config = dict(
    num_hidden_layers=8,
    init='normal',
    init_std_o=0.00375,
    beta2=0.95,
    max_grad_norm=0.5,
)
MLP neurons of a small language model. Each row is named by its layer, matrix (up: input weights) and neuron, and shows model dimensions 224-479. Each number is 128 + 24 x the weight over its row's rms, rounded and kept within 0 to 255. Numbers have three digits each.
After each neuron's rows, "fires after" lists the tokens most often just before its 100 highest values on Wikipedia text that the model never trained on.

L3.up1569:125135122134115099128145153121157163107130144127124127121181156108133134110117132056135129101159132156124048133106161157140124127097118133169125153130132136140137163111135115157125141122079134140149117091145080156079120109096179118140110080126106128139118087100103115142100125129108160124096112084113137181072137114094123133156139113133185085119155124094110135129074055100128174144113103109136141138141092139118122105144128153130104131123157133099123123117129123098131099123099115136124137165166154117156124183094196086144172128091106154145097118162139181181149128122165079097103099104117118136124102153122108108140109134141114135124112119139141123133109141106157085144127124126087158075095141128107092102146099163145128140121139114149143131150114157133125165129144105
fires after: " in", " In", " Q"

L3.up2112:154124114142149152097113112122140095125129178118132092136122140159109176121120200102099157131126141096133127171104096092167151177138105132093115129085146130138115135167156116104130139101157114109142156130105093139125126117139154130071103064137112120057114120094081100111151146123116091154140139092114096048142127176146113152132111145151145117174142153079164168113080125104139150147149109135138126135146121097130166121138141122123148142122130104134111126093115122115112123146134154134128132128183126175150140171121125129133087142155107143105167126149155151116136120116161145079126142156128143108080137140144079116125122178145103147092113114135133104148134164177132134121113138106123101137118124127087132095130128120144113128082122095137138145167138152117157108115176128
fires after: "\n", "==", "-", "===", "==M"

L3.up312:107112115115118111141084151059156129193141070125115118109081181144135129155135141157171115107167096115143117117146127127078125123103116116158122128158137149161138113150088097092158148142145122144116135123094104156119108157139139132146087127081147165118089146129095096101112130107146128174161154118077140133123143103140114111148128124141177079139129109133137154136175078092161143107082126157157125118122121157098143106153142167110147115162096120114138109121062093117111101136117145168103146154153143140124103181087151144079136130148117179125131135109154117107103151145139129130139104114129165121107124099124130095119108127197114185136138105140127140145154181116115123089123188164167147101151090160112085130167126075119140153087118104119115120078096097075120133130144132
fires after: " |", " Votes", " %", " Candidate", " Notes", " Team"

L3.up180:116077128117079113140141152079104095123117126115108128166082097141144124158130142162143186123158121115174101154139138127115156138143099118065175126140129166129168185136123135129153137141119096090136149158123130128138161089125106128139130129136170113140100111111101101123165170141116148116094124140133162151138088129122131099150174161128121100124115143161130135137150135138144156162155077101146144114117164108118124118136115094138101150170142144111144126147088097114094143132156144129111149127162157158136093132134131139143110136192133125115131109142139154107121180083137120142143105111140111148150122146098154130140120113168149140106150143147123140133123157138085140105122126116089151145131126113096098139134110163146101139124110098105132110167118140127155128157134107
fires after: " S", " s", "-S", "″N", " a", "S"

L3.up1412:109123150131082151184093139095135098193116098148131090137101138178112127158138129095145124116140119124121125150132124149131135131094113139152112170082135145134147174135156125094106125146108125097141091137118117127124101136146144104123145134165149107123130078112141086056117094121154128170134146134090143170138137116135182131149114120139159121106110131086113161117135117100162148191132122114151121141129085125123133129126168154137109154114156102112161129124119121118131105111136095115100137155144159129116158187109134155121116111133126145144089152105173148088111136150124153141102132132180107104108129087130162096113113158134134100084186086183152129102142176163148136124109158123148187126141143117113116146126106079086097159116125139127123180108089135108130169126128122
fires after: " |", "|"

L3.up1170:118123126152182156127128128122146181128106120099149088157145114194101118176127149118116142130090113100087145089153119144128112113111131094111137086137132149119153136100149137126064144124140117077176127136142102141112078073133135146111141115137112122126138107109177143165114080126139120137131147125107101127123131148115110136147133179131130143139110156101106164085126130106110150154139130122138112142120103123133123131094155151114171105147137128135098144151141187088144100145122127119081150109164119129098144104133113112144105105105141104153109138095130124164133109120148130141148090113096100106132142151071138142143113113133154174141165169144138150123155146108126139130133129129132098118145112108109120154125156115094118118200125128142176137112179163152122168113133152
fires after: " at", "ae", "At", " At"

L3.up640:135118101126159117128110158142141126118128143183130137114071173158144180115123158070148114128152158144111128103139145097079122141140092182179181135130146124108160130130111132150142145136149093129148105113135113133132163161097139134146133090145129120119121156153046113119150147114137137144128132136122166154095142129100117122122165090082141107110120131147115143084144107131118128130105171154138151163149101102121114126109132118130129161137075156094079127132119135104125160137158137076159091160165121128108109120103175157133115087118126066096113127156127157103131128089134125162134151139137135137125168111135151121135130121146143137129115143139125154146126125117099137086123111107100102132103119116121129123126148104125140143114124096123149136083114165116128145091144127
fires after: " a", " the", " The"

L3.up237:120171182136159123164092140113121143144146102089134060122110171143142109132127163091114160158118129145111131132120095132121114090064124143108143136130115148121099132154134110174103124090104115096129107091113101123123099108117167127114115104121143160069133162087152123104158133143158141132133188151108119119096113165126137117146133149137123117153158134111141157103104090074160201113144135094160115113134100158150135109130160075139103160123152123129102105124129135145124111133150116145146156118148158128110114160185128165095130125155105106138134151115155130065123118085156132137136101124120153100104097107191133116072130125153128143143138101151143126148114197173105145103106154095163137115142131122143175144127116105140116120138104146127148121116123143117132120123144170
fires after: " |", "|", "\n"

L3.up1084:111099144136187112147124117159175134128095135119139144145129117160109116163137121142155119101161088186152091110145156120141130098135110106121145112105177127125124127070156116127080136129163119134116125116160124135124129145152137129124119110155121103112152113153155117112093140083125123107111088101100091160081122146118143149155140119098138150122106127126112121156125127108157122152155122106183118113164141123120133146098163136148149134073153115181137174149131146097121144118116114108156139122143147151160089123114102121112118098113151130102125103095098108127162078141111116133131120115082125108124143168078127138123132102169107109086197126140106125148132151112121172111109137139142141107138115139137126084130133124181108125135120131146146138137120141172178122096123131
fires after: " |", " Y", " Ty", " \"L", " 2"

L3.up2454:122084150103149093161163133114160137151146139119109143149105147152129130170080117134119145146129112110129127116160162148124152099104125097140144148198103114099109149120143090155139139109110132105135125177122160147146114140126153136107086093124087150141087116077102129125140158110108104129108135136086152121139165102120133122148170124138153103138166124151144109066125115059155107120085121092121134117154114140143136133110157119151116109193108159128106127174142163081154104141073140124116152126143144121114120079141116159176150113119111129131142067170096166137178160104132155093134112111100137100133101106119106176124124115111157140105138103120120121125144095152102097145099162119123129084115127139114134144118132110156120157143098134119149099156104188139090157137146138
fires after: " |", "ie", " 5"

L3.up2268:115092128169142134156124168142109125174152117148130105144106107166087102130116123149152124099135153121126136088108177171114106154141115164184164134115100176138160123132129132170103148122142155149140116125082100210170125129113146138148127136128132170139136147116053134078062108100128158145131104044083126103097121144130064158138143113151140115104133144129125130140148114134132135168116128134110145128104138131145118146113115143147097106143161096102115154112117114121143141104072127156109123130105121127100120166133090150139079117149091123145102112173177144151076166121124141125144102149139101118114146109128071111139139146158137141109112125108131127118131137117084128085122138133134079139116151141114125102130159136148112188165121082116133136084072129132090112101140111
fires after: " of", " School", " Institute", " University", " Department"

L3.up1231:109160120102097111124141130101152162136125096139129122148141151187134126174129124132121136159120112118144140124101114100147122117089097121137143153137085132093153135078156117148119151085089112160127132185171131130119152126125134085139113075147153144162118127129127145154112100111101128116107151153106139140109136138114130123125174149122117152122151089121147097134106099094143107142114098091147097102100104154131138126108112101147105159159118145115133145170127141104131121113120121122111154105144138139090136173104105127155149135114102084152137124187099163138156163095136125115089143132116170117132137094143142149157132129106147148152140177127084123127156081133122090169108138144122130121111113121116149129092165135122116136104117138120095137163145165127127165160168162
fires after: " |"

L3.up3039:095122077127135085154137119109132131128138121122107150156115121161162116136115131139130107155149149120143116114172165148101165102109131127147193154131092136131113127118120106136108116107147116144150109115125123162138117141126133143114104128110142139165114083117141097140148095098121130127116160104081149116135136123117123122122119134116160120164118122135143138075085120080123140152115140100130114112126084135142137122125155158148117130140118108141123116184126162135096118121138107169145137150097101129094127103103140109148168161137113128101142117101109095117171115094124116115096110084134141107154129116133125185138160139161143102121139152131100116158108128149133117140123158120106090083139151110089141187121179089167123115162095155111132112114123146127110110158140145
fires after: " |", "ae"

L3.up2367:135116162134095138129160111103130158107139162114104166124136135163149110135144128148119121141111083135104079114156128126131142081079130144119144141131108088135136142128149118109166163081142113117107107085142116151133112126130152161114121138139106110130125159126070095142091121131088128141114149131083073123149124094102126109171168121101144144126113117106148165127111105121123125096125142098164144109143119147133114128106167127144153085141152160116097137169096125119077137118152125093096165150116132136132082114090120078165107119108127124091164125153108095082162120126123100160114150096107100120110122113171141118143098098101186121131140162132118159188170141124122126121122110134129118111130125159117129129124132143092124099121120133069108112158176146145139131141131127
fires after: " |", " 3", " ", " 4"

L3.up2207:121114099083139140142092094119125079103150147100067126118131160118062128145139123147121154137105108117176161126133123133156115145124110138121121169133121102096140078121123105104098120141135108114139104163084115184147129129115166117138102086146066138145124129105131101113135155115081125129135100145074152099160110143108152126116132114095123157159116121122110100104099110104138148162108102142112148147120126107120133149114107161154152150166154130137180173148144118105162126126109168174087105125125128127108097113135137129123133125095140132148170126161106144144140096159138138130157099134155154138134162086150124161149105113104147145090138123111126155099133114134092158102099146142135168110090149160122100161146173127174115143127117089102153123146111160107116099115150146
fires after: " |", " —"

L3.up326:142139088065129101172098158085107138129142142137098133114102142126156130136141133124134129170120113139100089142136150124108148150084103110159131163200145136119086115127125125133098166132168120118161103124136102171115130131134139146142126115103122121140142124097150141108134104127112148159126171136101129149140141109100115090140149153137134094169127101134108093097095031112135171141116093149159155104138123142094146123139119118132124124176145139099171144163099143120123086165104123142114156136131103117151122151124179086097150158099096162107132151116099145101167114128130087107107095134100136148176126125118148165114169121122154139172152093117143123122140166145079146122141176201146106102153107130086119158172128082154100150126130115100113121125094138086117110147150124
fires after: " |", " m", " ", " 8"